config = dict(
    norm_place='pre',
    attn_scale=0.125,
    init_std_down=0.0254,
    weight_decay=0.26,
    lr_head=0.00819,
    final_lr_fraction=0.1,
)
MLP neurons of a small language model. Each row is named by its layer, matrix (gate and up: input weights; down: output weights) and neuron, and shows model dimensions 96-191. Each number is 500 + 25 x the weight over its row's rms, rounded and kept within 0 to 999. Numbers have three digits each. A neuron's up and down rows have the sign that makes its largest values positive.
Before each neuron's rows, "fires before" lists the tokens most often just after its 100 highest values on Wikipedia text that the model never trained on; "fires after" lists the tokens most often just before its 100 highest values on Wikipedia text that the model never trained on. A number after a token or word is its count.

fires before: "0" 26, "–" 17, "2" 16, "1" 9, "9" 7
fires after: " " 44, "," 40, "2" 8
L7.gate474:473544481455457494523492453504525467514502498458480507507496481488520547475536496542484544505492500476503498535493458518506508472500506470482459503489528443494508508478488522494518490523515492481496473475519517501509488465493511471510499519527452518526561455497497527498512469499464494509
L7.up474:474500487477446532502517508537494525490492487453513511531504506513536478514480507530518495499523485461481473497485496471517501479533485510495492518489434494479535528515508525524516498488548498517474506496460529517556499498524515469482503503491509491500507472515522510545563505468511473499
L7.down474:514490477480456496547488494514508505488505500474454460475485456462476507475488523490507514491507514486499495516510514551474507501502479552481509487520513524497503488521488489505514477502513507506525568545496502486484512491461463505488502524496500462477527505491524507458483515493473515495

fires before: "1" 36, "0" 32, "2" 31
fires after: "2" 100
L5.gate341:543520513534510506492489496511544470499516516531491509538472470495482500489527521471493522529515450511504537493519513495478510498475491464474458502495439456527487480444424529500500494481506498484505497501552533465530474474453470453506506491484476493507521499464494483494464481539529503511
L5.up341:485496472484444497513468496490483500466531542488507518500456492525520491511519503512541531497490512525484472469512520498540467473516476468523496477511480543525464462478527551533500482534520510521522491567497496539531522466538489487520523513466484485500515497488560490530507525528538483491
L5.down341:529564521490531540466469502515538546520493457525493532495500495480512557500525480499478499481532498464491529515503512534462494489532497487482491490516508493478482490479484495484519498505488521494514529482487494509531445458470505498509497472458535478472462509464538530425462520515486513458

fires before: "," 23, "." 20, "\n" 12, " |" 11, ";" 7
fires after: "," 81, " South" 5, " Northern" 4
L3.gate591:542516531513556471491477516520500557487485533501459502518512450530489487515526496453501536530514472508528507542490476482507531488501508494492494525476531521562500443435513540471472510466523489478522540486482523536453480489520448505499524519517484484517536477492520491492488516511527476553
L3.up591:492547495480499505508483486503522493509487495513462478484488496551505464493540477505475519503508500461527534509487462553535553508495473479514528499512493519552502548503512543447473493508522497500481499559451516490472485526518481504544510511498490551500538521486487527539478477475463507504
L3.down591:546549569498473514522504473514561509500533484510488487450497490494505439494539487490510493510520488483524520499490519490514473466543493455497521488489494508520542497513497491494476511507515488517473488564492463479482530489502502492519564524524539505460490483452479505501493473512531543459

fires before: "|" 40, "===" 10, "-" 6, "The" 5, "==" 4
fires after: "\n" 96
L10.gate178:480535506542498521498519517490475465499497478501473496516517501507498496534511503548468508476510537494531496461537534465460489491511500504463522526513534472469495489523479446486512504508501507488441492485474501492468453472509525520537520484516496500531481515495493504548544521484484463496
L10.up178:501539553467512478546508486519452511510554531503507513488504462477484518513537500490544513488456507501523498478504521518467520474511503485497521576470553491527521509485482542525528470491496475566491493501504526477492489511468502523493496459504516478496494501508515502539482507476486489476
L10.down178:502509497520476517510491505499519531485485543551531475524477495525507513463465503485434476523477493483475497555462523522512492578509486500503494504525533515489495478506476493459525519512502524446471488460501473501549487473502494495516461514514545492499512505509503510509502471517484477512

fires before: "0" 39, "9" 23, "1" 9, "2" 8, " " 7
fires after: " " 58, " (" 7, " until" 5, "1" 4
L7.gate204:482523509506501528531497515500454471504519523467462549439495457488490550493538489544511520503478490494506534523523458499589539494500526490497525516472501506484475503533518490484504470443492467498495461465529510511452474492498465508455490523496505521496535482491491445512493499445556530510
L7.up204:527514474486464510499546443470511488520473526492516516528476527522509516499482453476526507488501477488531459493493455468512468529468469495467518496498455548534509505461465495468497493517490514505474478530459475555521483474518472548504492511506522555475484512486477506496517505511524481485
L7.down204:495539497476527517567539499506508528462527480475482516488525497484510514503460506495493501495497509500471549520502501470452503531457475469468519519460489480535492469459471463476503517494463528473568508519504518457493492459488485484489517496533487513550536471507497510475515473472495502494

fires before: "==" 25, "===" 11, "The" 9, "=" 8, "In" 5, "|" 5
fires after: "\n" 98
L4.gate46:550463489504486507474510528514487486483530503481494520487454470477507458527519482498496535525529530471516519507487497529463511493521500502482531500496536524449510478481505466489491482488547532503463494507523536507462474458532497485495536515520466473513539523515533474546534493463548465516
L4.up46:472504489512560543484515539494454498495500511498514522533536497517504501449515500513488519572456537515507509502488521508491454464506517527466517507495507525493504449442515520487482487517518497517503523476507489504516506508510523510511536488488476559501526499487513495510509526509502530485
L4.down46:498524506478504472465516534539492474464537514504487524487485537513503498485500521465509532502528519513487503527495534494522490472471517519468546470480503512477511480505506485495514484507528493487471465495475541530466471491484568471490491532506523489513520499480511487453460507537512524533

fires before: "1" 19, "2" 16, "3" 14, " |" 11, "8" 5, " mi" 4
fires after: " |" 40, "8" 8, "1" 7, "5" 6, "2" 5
L4.gate272:505497505503512531469498492485543485464551473505493522516446510486486489533552506525497506462468513534487501509474512515512468497502506484474485464550505515459497529484507478478479496528508500504526504554521522520520513481508506512500552488535481541505426477470500487509469523494498444532
L4.up272:511521511441496475500530495472540431513539494489512506473477533503510500483493500477484502475505548494520497519495464521480454479503497491508499453529490484458473494526510492501504471525539479525500511529469529483508467493528497511499513505507533484479445548480468481504499526490475467515
L4.down272:484489493514513450471504498571524488510516457491504510537475494502499500477492479502501455467518500480464488510538529527472520495520524500512498477499497498481483523543527508463482522471488486485546478495471499514492503522495491466489471499487490507489523461518551540465517476502488529540

fires before: "2" 23, "1" 17, "0" 12, "9" 12, "7" 8, " |" 6
fires after: "2" 29, "." 28, "1" 23, "|" 12, " " 4
L4.gate404:524523487526456492520511465465542519536495512517495492513519490450506501463553483501495487462469474487498518474513505532465483540437490543470514529475502517506496478486450510475494478453487513495517444457568485501475535443482471473493506538504511512529487458497491514489458503528512512501
L4.up404:514526527493511514466492484514525556461519484480490482469521500503462505491504508494475450506458470469546521487507465450468515463524485505532466469491500504535499500501515520503514472494505532539522536531506501502499455496514528537532514504459506499513475487514490493482548473502474538480
L4.down404:514524496496488484542514494466477479490530532520511488502526499489487485486512499494497491494483504506465496505434484490515505540433504553446490525477513495483514546474478494525498488529515545506528508557516502516526522457436508471498484500493483476476513521486487509524466490471514484472

fires before: " |" 46, "0" 11, "1" 9, "4" 5, " " 5, "\n" 5
fires after: "." 44, " |" 15, "0" 11, " ." 6, " " 6, "1" 5
L3.gate658:521474519489513537501492466516511499496544476510502494489494510511489501502533488527494505495490479514497502500476491513532465477515506520473554502532487504485502472458522504497534503507498488511531496525522500505466458511514493530466538515512458479481449490498465504469489533522503491491
L3.up658:507521505533524538507527468485518524470505444533520500444510507490469513469469491495506498493487465502520563492468499516507486500514525483530552489520532522509493515531496464441488489480481499524536480493509490529480472496536486524513539521495496484519448516451493481489493496469497499530
L3.down658:498501492491522505484490480520431514515494448494523493529492522494529526524497488499514508550466518444503472503499478514516512512523504499504529491525519508512480532563518541483486516473489464495497455476548522530468517521552489542465507508503511457543461489511496492494499490537522494493

fires before: " " 27, "1" 18, "0" 16, "2" 9, " —;" 6, "4" 6
fires after: "0" 55, "1" 32, " |" 10
L5.gate170:537513451502504506519484499495523505515476520547535464513493478535502509494519492502469489521514481450494497587486472509516477510476488495468505497495537510561469467510490493464423555521561468508503512522525524519464542466502491498483492523521463494490473513509506539488489501494489530510
L5.up170:518491504523528528475493522482529474486501475470502477453479502508498476483479545501529500535457544537472521510519514495503467449527511514481500463515502525462481486560521494466460515531491516515470520517471495499482508468483518491506509494526475496507450509469515548459473519502488496464
L5.down170:518510472475543478544479509530497483492480552507548459470488507495518547495511504458480504515529491476507505474510557513480498467497493455474528481493521501528491508476518514513523534490521487493512506538522501528480538470482467483506507516523464527522495476481519501484475519473522494455

fires before: "0" 37, "1" 24, "2" 23, "." 6
fires after: "2" 75, "1" 15
L4.gate248:523516452482477561517539467486521467489541509531453489517494489511441481460487525510476457488473492515469509485455479495517486509523468503505436542491506522510489471522456524519505473511461512508509506513544507528500416458452454447506466481511516517512523486481481497516490533524523499486
L4.up248:531469493481484558496493469519461501470524492499493497523502517501507466477507491490504507505500452521535511466529493522482500525500512483481435465502495505502495504459523538506523553469496505530524510514466501442539463472492504506512496467455505462481465533451473467496522530561493474543
L4.down248:499528501557519494521487495492519513465533504484500519523533500500475517531516481520504518461425504487521528498456482476544485501490544496510497505483501482480510499542493526504462479495473492522517515598491509510529506497505514443466539483494520483491447510498491514481479522519487486527

fires before: " |" 79
fires after: " |" 71, "|" 12, "==" 5
L4.gate241:488473522540520497482489492506504464519535523532502514525526487491499453503562474476488491485542510484492484524499488511503501499467500498460460546481473477484494486460462491498473505495496494518487526492492522531483475522529503467528489509505474464488490502462500489479464512559461515496
L4.up241:484491430466499508525484477523526555518489510500472513498506498491508494527485505522491514469463523482510518482533537518452479514500500507496500456452499484504477503543529459528467468462474544475520492499525474472506478500499466479511517528494508520485575532544512530504506494479560454477
L4.down241:480470477535501527502512497496526482481484507557499519541478477465545477510500511471480487536508492484479482527472508478498505495519497475502494486467499476495476517522520513468500478489485505497479519516501499496470481478513512521460497474526499502511449489490500496439518472499485499517

fires before: " |" 61, " " 5, " ==" 5
fires after: " |" 56, "|" 18, "==" 9
L5.gate379:498532517573531534512510504527502552501500533545484509496483473481499487514469494533485466515499484530498466461517505518496523533494509529488487504502467511516456504463481484469491491474517528503506532470506519524481452515494493516506499504511440486504586501501484492495505513488514523551
L5.up379:497505474515455514522509488499484528493478548539528500500517499449513432530490506496519482503507487487495471504517483527474466524472497528501511499510480477534488456475487486519483492490524482485521514527483498533524491472508544509470528539501493488486531479496468517514483550542492489522
L5.down379:477540510478465534485504479515490483510488458514476517512509532494517504470488510475464529553458513494511500441492498491508502478512476487479501478503525466567531525486442499530507515495548543525464474496485501526506527499523492478512555514485440517499485483465479543509578465476505566492

fires before: "==" 25, " ==" 16, " life" 11, " and" 9, "\n" 7
fires after: "==" 33, " and" 10, " Early" 6, "Personal" 5, "\n" 5
L7.gate218:518503521510525529538503498494483504523515500548525516461535484505511514530494476502489496493495471512524489522512470444495526543533513503476491514513531490530479528482469497489485488492474501510507507512518502516489464551525505542535511536522512513521494551547525520503480464503525468484
L7.up218:526463486463451490507471519517485492476477490522496477475530499515506544522497537474486511489478477513521506524554484517518524475523504432495481538463530488513512526446470512523490509502491473504520494509456471497469506497472479456521481518499491516511513481529502483474493467556497513552
L7.down218:484491456508524539530520500503517504494482523530522463487522492487486533471511537513463455500511485468528516502494477492530499552451476529486486478480526543506512507463495505526478513496470537510539496478503512490516520494528530465496446522529509501458504497507506512502470470515501471496

fires before: " " 27, ";" 23, " |" 21, "\n" 14
fires after: " " 71, " |" 21
L3.gate444:520524483505465531509539504489500489519531437528471529521465505545536532510509516508520526491483499519514496531533504536499481512512547545488496494541511514447482498530461482483493534503522484504504478535554494515497472519461531489485505500534469487510465495492522492508479530482500496490
L3.up444:489509450492504491534500514475497481517479489502458502499540499521527519483496550496496525476473473483511517512506482513489531504480526508493521511506558540515510526525511500506469491499533465517507487497505515544468524509486472459482498533516462507525505516442479549510488508491496467492
L3.down444:466453455529482470502459468542476507492497479479508494511486496548538545518487506526500467495535489447513508523516474500495525483499490492520537485489528545414505543466549519526460510481523489512460491496533528548491479523517488501467525489526524495510534502494492484516473505507487465575

fires before: "|" 28, "===" 16, "==" 9, "-" 8, "In" 6, "The" 5
fires after: "\n" 99
L10.gate50:477515515531520548522463511456467478526495515518506492481515519495504478517497510506478538492525521446521498477502478493479486478532472507482526516502534463498498535479526483498506506517528541490464509499515497504526513491436504457474505500504488438555469480519513477508499491476498478509
L10.up50:446515504459530481531518478512502517471514515513521480527525468527483524491513514500512467494498516511497491515553504501497481470509547490518498533482552496526563500517486538523544509510477505506503524506507493483513476499500450469494451490483515490440492516466503515513469525557514494487
L10.down50:509480507570468539509482531486507473509497503542492498493518503503533490509502490487491515502502512466505513474464468496494478530517496484476525476497514490480473455440493509468524478496521471509477522481461475492487511447494528519497523535513518503549545502528472454481538498480499480504

fires before: "0" 35, "5" 13, "4" 8, "7" 8, "3" 7, "1" 7
fires after: "," 96
L5.gate683:466543497501526488497431491526467504476498517490445441526506458486519498501515464511488508515502510502497495524476484511513495466456496481508531489540499475517462454488500512468465480498534464537492491463512543557475508479548511508475454525503463506526530515486522521488513470506482471512
L5.up683:523489512535550504507567482468470524478556513474532484482493485471528488467455526495491512522487503497511524513469498478540521494447501508542530489497514494498445454484508522507516433533514493515508499535478513540484487492540478548478489467514509505489494528449483509477497503502484511510
L5.down683:543479507440458519501526482517504495520488521494538526527569509496468481479486438549497521487502501515482530475507443517483517498481498484475450474507514505503506522466516536558533531550503528485476499520530503457552520504459464470491515471508540515512503532505446492502455503509500474476

fires before: "1" 31, "9" 21, "0" 18, "2" 16, "8" 5
fires after: "," 46, " " 43
L7.gate18:507496533482487487479460536499467503515467430489445529524493491490515499490515522480497495497503522515472490499483522435514520512544510505508523494478516495495497526526483495500461492482535449490472481506453468551506498473554509491524518538514473483497506468486497489473517484481506468521
L7.up18:498514537511531491519488477493513504503528489521480484547480465476496486468525522507512484465508452505511483469452511486458489507517480517473438549455509485471521449454486519478472524502495536528496506486531510491535456489480520498500479498495493534521519530520467527478547499506518482461
L7.down18:478493459510419548455520556515492483485515507465469518506493473528551542486472525520466498506484501460501437520519535498474492475487482460513534426521487494497518518472531463490517475531490541466512544475474473533447475521520485487521532494480476495479513464509491496518498516512528514551

fires before: "|" 14, "The" 13, "-" 12, "===" 12, "In" 4
fires after: "\n" 100
L5.gate428:504447480554525475491513517483515505526490484497469497506465503495478457489506541523510497483505527481508494454479536494503519560521545548463521517536521525492488508540491527471517483508543511519526565487523510479504470488490461504500480522527500499461542546515487501518498467498485504532
L5.up428:505468523509519496573494524471514481502494495484462502460529482463485489552519511529537535502480488524522490482501531478492476496511516502498536529478494473499479498470475494551474481488549486499513533513463517479456460470545486540516531487519480475471500530489452485525485491489501478532
L5.down428:497463552525508509483466498508521501495488516531502520501495503430483511542534516533541515475467553509519458533499505469508504460524524541504501532503537511493494508502478467514510499519559504494499525506513535505475491481483555483470474490519510487480500537487504519526506506497455423494

fires before: "," 23, "." 19, " II" 8, "\n" 6, " Base" 4
fires after: "," 25, " World" 13, " New" 6, " Air" 6, "." 5, " War" 4
L3.gate106:534549480471495517515471486551486480515505461516500488529471484491530501526492492507517497497487469479502506529499526479503514474524494462549514510485484461512493515482480484517502518483509485496493463540440530492531518526504487483403516523507506469516510471508520488475525466527522430528
L3.up106:476506478538516454450545564540496481504467502486462483534514502496502466494482518489504526501504519523505494516526521533496504532462507516529510498473526488539526508473448499507496506520484508470473491475549530522463498501499498446500501468503511528512509512481484512489571513544475501528
L3.down106:513520508472510526520488474534524512518529464488521479477501498484513504478499513517584478502459461467491505516521524478528451482523465460473533470499495510501524494485519561489463492514518498522513502573484460481539457481483524485508517469483503488502489509478477528486503516528547500501

fires before: " |" 43, "|" 19, "\n" 7
fires after: " |" 46, "|" 15, "5" 7
L2.gate299:519528496511486515486519511489547491471526479507473509458481457473485493499552508507473517551467514508482493500522504537513481533465535516497474473514498480473505495474477503498507506523503518509505470518501520489498500529513493526496498516473440475451503480517513478490506520518520478506
L2.up299:510445553503446513533503447533499479514493495466529521464499525512468530504521492469490501531494553547504486514509473500537493485481494498460473484524539495509533440488487491480508515492496476497500493509460514478487496475523497552500545526483517481464479494485547487513529516516517452462
L2.down299:518477523497472484554502484547518511506493533493518559492456513505524496503508460444486501511490528527493527573486494476534502514479517491456491493504514532521472477467458524505472496485566484521464521482497504486495524486509506534486511506447492519489533541501515453470530520507477520511

fires before: "1" 31, "2" 24, "9" 19, "0" 17, "8" 5
fires after: " " 39, "2" 16, "," 13, " May" 6, " July" 5, " December" 4
L7.gate365:505512466529492531471451530505512465477486519529494522495493461493500536491517508491523525527496506525498461533510498495496474448492498498509548521491510489517484492482451527464458525495497479514451478494509565531445470478490507466530530527522503526455466481484465484501476515500510485489
L7.up365:504513539478500505512480488491515513498502481514488504484495517512476544451520489534514478477468513464483511465528496484463471505516518473524461519495498488494573500486533520518506526474540506535496456482526478483570484500508530499501500498478528466495529467513504509525494513527526488498
L7.down365:469465495523505530477533468537482475460535471506498511498513446522513497501467479484530493478487469521478451518528511460477486488491478512470504508525500502523445470483488512506485506456463481545536513459492546542499492445491507479490517531538495546491518530509500520548504499517507522479

fires before: " " 90, " —;" 7
fires after: "0" 53, "1" 12, "2" 7, "5" 6, "4" 6, " I" 5
L2.gate250:520502499481522539496499509494506547495508512532491507532512502507523518498513493532497524468496528478496468501497472488565518453548524463517477491479473490518510512430505463508495505497520534511508496506564531479510539541537516478513522496498492493518493484495537528478515480472501497476
L2.up250:502521493505494513426525499492515516515523508526502531502466495488498498486485504489464479502534503522509574498518521489500549530546500524464485512528533505464531480505474468476485508508470490505495470502535495465493467528487477480523522471474525524493489544470515477515519504515519514552
L2.down250:461457533483506490457524487471508494504474500491509468463515514517495530506528516524545532517475507463505481514483493521529485529534534447528491527477511491504543492483489482528525455449517478475511462479480500495482554529519493467450484518496523525507485481510499504488501510482479491451

fires before: "2" 36, "1" 29, "0" 16, "8" 5, "present" 4
fires after: "4" 17, "0" 15, "9" 12, "3" 11, "5" 10
L5.gate631:469549486472511483483512496520476474473516471457510532489470517507521507495521511503473493508506506485512517495500500509458521486494493538456504467524531505495503484521522521465471468504491484485503502483493529541466451492477505496486514526560487448460462548475528487492523504498467529512
L5.up631:502502507473456491465476455498460503507465506502493488526470497489477506515483484483523540484459505478485526503488477521521563483491511520503484471517517507522532596454497515504463501468526466480526478499496478542494509507509530544471537502529472481493501496519507456452493479474477514493
L5.down631:514508484473479517503515463489471439435513525527471530479514519558490522478524506498544468478460494506495526528494531512483503492454515502497476532547446511506497440486476526522517509481493507503514474518495507500534515514459436502521525552503480530507515471508466534510529461491491487514

fires before: "9" 26, "8" 18, "5" 11, "1" 8, "7" 8, " |" 6
fires after: "1" 100
L5.gate553:497474519529482514494541494511554488510533513498519493500487504492486448475460502509482527484486455527514522475515500504494460522476494479485480522496486471468493446488455529500512488512448483482520479505483478477469474446443476418467500495510491442502496463487458500497499547515495506522
L5.up553:522524472474519510480486490522490481529577568434518450459487476521523531542476474525488527525510505505490483506529484539493472437487491526474495470504471509551473512435546504483466504490518522499463501539460503520500529476512537524530526503467510519473525533508521487443509506532531524463
L5.down553:511541528468531488479496443517556501504471455511483517544498502479466514502544529482462476490488513446490510477478516465526497520494498501467522491505515447489474461495455515482505500511497485485510514492502493504501485468492518470533474489498490457539473499491477452473464478474497497464

fires before: " |" 54, "-" 7, ":" 6, " " 5, " by" 4, "." 4
fires after: "|" 35, " |" 33, "-" 10
L3.gate617:506495484513515543469502522522512502472514529498479494484501525444476508498548507495461519520467467520483471521489528542464504500478500541507471474541499489466484443496494519485490485476508522500512528517498531526544506503505516479499470532516453506480511536512473507510514530510476483486
L3.up617:503455492465501519479481472486468555498483503508476489489521525484470478507503494439506475491483526494495450505501473504496493476510521469470530482484509517476475447538504477515458541448502501488528514542504461528511514477525506496486521535465494463473524505521527528484489555502488475478
L3.down617:505473522465503516510487512531518508519497504500453485482505504485427449506501512491528534499430510505482476532497506493528493496507513427478484536500511484511472480517534513489461426489505539486452514528488466477507526479484524494515517500481534490546444435541484542509514489480521518507

fires before: "6" 17, "2" 15, "1" 12, "5" 10, "3" 9, "4" 6
fires after: "3" 26, "2" 17, " " 11, "4" 10, "1" 6, "0" 6
L8.gate111:521491523487497528519496548473530498531523493570540483481475467504474548515511493525464516475492526476503526540465494573536516489505491492495500523496465512485470493535452520506501496504499508458470523467483569480522541502478504454462481440545460518506496544452484544514548495512442497476
L8.up111:507531497513521482467450522521502483543484518481500535498497482472494510475543547515488504506494501507521494492501518477517476502522500525470506447486507445523487446544465495482477527500523492535461533499485535481492521505483499467546521494514509522465454552455504513504480472478507532478
L8.down111:498505560495485491488520509491517474494509473483488492512476524533518483484510478491478487466512483443509485517516535545491489499482532464519470547508535540464447504513518511462532500485509478524489494534545509500519475522534495505460464479507491545535503490489520558515524506497466504460

fires before: " |" 24, "1" 20, "2" 18, "3" 8, "8" 7
fires after: " |" 51, " " 21, " /" 9
L10.gate201:509470474486510488549489516528496501493495451517537522516491444518503479485524486531456511486473469488502484479501519474515488503459540547504501472525487437521515508508519480466538483498498544493538507542527480488476495486485510434492509442547461470506497498485494493491491521513516519436
L10.up201:491500556495495528491523460489471451519519450505516517498469520451471458472476498516491485486520506522519526503489489501463509497515494516487487512483550557430482506442507463505547533505463526543562532505499508486489470541466526565546495477460497492496491523478481478507511456489498477505
L10.down201:492522520483545507487538471548461526513563493492480515517502523510499528519506477537468471495496528522482503473491495507518494506497475563504486467541517495515485501522516497501488492483500492505499533481498502442468469525501523530514501490483512501491459455500481480486531519484522487493

fires before: "0" 26, "3" 12, "4" 10, "7" 10, "5" 9, "1" 8
fires after: "2" 15, "3" 14, "7" 12, "4" 12, "6" 11, "5" 9
L10.gate293:564502475511547513504470509504538481560487499497409495551484475496498490499489486511458510512452559505494529519544524474544481451512520521482523488483510517504464504558543502478475513505530465485478500489464484493444481482524509530515483534509484561497545485486512490530494482521523498452
L10.up293:488506481537513509474536521509503538445520458546495499530483469551476507487521498507479505491491517524494490492514481507520502496544532504487485569518492512562456471544478492497486477509467462468483532451497541496500511508444512469452500472547477494541494518524534487477449484471504515496
L10.down293:526518518464513501523510489478523481509502478523536471475499512489551510507514528497508512518495513513486477533461501501476483530470487511512495554508465477511516500502491512501505441514466475503470496478470529507522478519482512527483488493460517542499514541458526471498496485556490489482

fires before: "8" 27, "9" 13, "6" 9, "5" 4, " had" 4
fires after: " (" 28, " " 17, "–" 15, "," 10, " as" 8
L4.gate242:510480461487529490480516487504443486499488524491491512549499458466460476500506469502496483493502498490505458541469511511497491497442501492498506510490449546520543540492466515499469520519508472491499465541555528501462516483461499479502529538498464522521504469488487531516477495490554469533
L4.up242:499514526524501491510510456548486522501524474483489526496497524508480502472511507492513445468552476484511474521498500474474527487474490458519510526470445481508517482466504504527483460486535493514491483501463538496517513515508477471520545507459511498522479499540532467509559496523524492488
L4.down242:530513507449514484495494560474498504490481510491493502512515499489504486506512542481501506507480530519483508477537486491539505507512491538461474471500519491488543504476502521489506521488491523514504488522514502484507466516474478478460509470476497530499546492489519514502493534513427466511

fires before: "9" 28, "8" 16, "," 10, "7" 9, "3" 6, "4" 5
fires after: "1" 55, " " 38, "2" 6
L4.gate329:505479474515524504498499495503481493516511496472471520488525523495505540480542496532440533501445546531482548534496458477494465483495473533487452478524510483541452424526515503505521486476464490523476518505490537501479492476453462480460553503479493540523504462491480483477505502486525477471
L4.up329:474462469524475492495500511495481504487498471529511481511509507507510483522512500523557502508514487483528516491497485495489504512505510479488532486497484538478465464474524484443551508452477504481458477485511463557475484504496512486492544518504481528542563450457493509490529510515525485509
L4.down329:552553541465481511478475491442481486483518500502485477516496457466482483496505480453485493507527528534506488506460497500528484466451473538477500551483468513539477497458453503500518493518491529507537501503531476482543559491461471540510514501491518471532489498501477489519524446526487483490

fires before: "1" 24, "2" 21, "0" 14, " |" 9, "===" 5, "|" 4
fires after: "\n" 22, "|" 18, " " 10, "In" 9, " In" 8, " |" 6
L11.gate611:493485509496480498476514539511500527541530531509441522520501525452492514541486498514499475514518495499520549524494487496476465457431480499474526463447472543475503476510555482488546482502524488482518483500469512514478493504509498497488505504482535508579478487532483482508520518499543520467
L11.up611:514490475496506482492458505516472524492504527517523494492513459503519507471458525508554544485449537505498503487503525504485487472522526499512527528490495500489513508525442513471464474463472445528488556520511507530462503493481484500508505526485502483477519516507515530485498534500496483472
L11.down611:508509511526484517538423489558497432520484520517467488531517502508485452487493525527524502512509534480508559494500509494526457515474496469497497471510500524464479478528507478502540474555517526474514535475486465500466456528530528520474459536533493492507521533466480492511483472479521501474

fires before: "0" 39, "4" 8, "7" 6, "," 6, "1" 5, "9" 4
fires after: "," 97
L5.gate9:526490510516526501508476531446470480492513456515516496521511473449485492491518457497502483493514523518482483536470520456540511490502487493481534512501481529496494436464479504455475501504525501493496521496490537536512465480512530466482493532530460522545470521432476480516529514472531450527
L5.up9:533499555512514532464512531482516484533491515492514495497504500457496478524509525499478502494464511505499506486457519470517497496477501485497551481495502514466519476479478472522508478512502467480491464519495517506473463463522518513467447510482500506500479510492475539484581496476508468509
L5.down9:471511502502507492497507506490512510491477479481523542514505463521518544468473517498481496530537485484489501521540487517490557569483504489514501498472490512461475539557514466486521513492488479524475505541541499558495502469467484514479509526512477510464515492537516495468502513525495477481

fires before: "1" 34, "0" 31, "2" 24
fires after: "2" 76, "1" 5
L3.gate123:548531517499522523486494517548483524504538475491449493497471477503487499476513487520538522499449466522525474473486492481533524464509515490475489509495526505484516460487482533470505469507526505521536540539543518514496474470500492485506488492486474486506528463496521504507452513508544459529
L3.up123:534495461503446508521532515513499482482527546515500511554540503499478528490518502501499533508575480521495464471494462510511486442475504486501492511519544535535495455544454520521531513523513492498502504510462489518532486511501466437521493481477536511488449519498480495495478518515493496528
L3.down123:479517488518439494529509472485535539504480514562494518486472491487476552526522455489505464482506546484515525516501507508498496500498539508505502510493532562480463489496473535520477466476524538469457525482491504510468482500451433480528491519492530469492520474522505515465463493489498521484

fires before: "0" 38, "9" 16, "2" 7, " |" 7, "1" 6
fires after: " " 64, "0" 7, " the" 6
L7.gate526:477447482537525544534484495475495490507520479515553538536474475483501518499517459545486531525515484470493517489459459544491465470540526479554549519530502527503460500480528505482471500490523552493466522484463518519463502469461485509475507557522493538521503512520497465511505495451512511467
L7.up526:515527502478501480485526490508512508501515492506514516515491564507555512455515535542497531497491500542492481460495515506502501543508460537471509520528488484547497496491501501529500483509538509491537532515472500538506545501493490525525482528523517509518550502525503536521469472511519483494
L7.down526:538486506489526472491509520495482496486498470486449541508512515493495503541497517493520477499516499489501446530470478490520513466467468531501536502518570501504498517508544511471523536504489498505473479510465484454527521475484509502504538547536474530507516481481476445538504475509495526468

fires before: "9" 17, "0" 14, "8" 8, "3" 7, "6" 6
fires after: " " 57, "-" 14, " (" 13, "_{" 5
L4.gate483:525463494470515555509496483477493498492519522524487489494484478516489510485548492508491509521461425491504492495451492488497467493541505571496494506494490531513477509484470509481534479447472559510492480489554568486513478487424482493491492524496524479484478522493488520411539468541510456491
L4.up483:523473497516495456522509497452499491483512502548499469477501473463479512551504482526518522502510456513501531517489534541477518486482497491523494494448480517520512516467460490505486513477502499485548488449532505546478511496492475526516501513540462499499536507498491513498486477527520478527
L4.down483:520488543451533490495436530500523481470455478504488497498494526493503524504478525485437512479510511493475483507538499495503486503531485472506525501533524514485487505531504472538484495480499490497468494509474502479509514481500525512501469502545515540481527462491515486496482499529514511502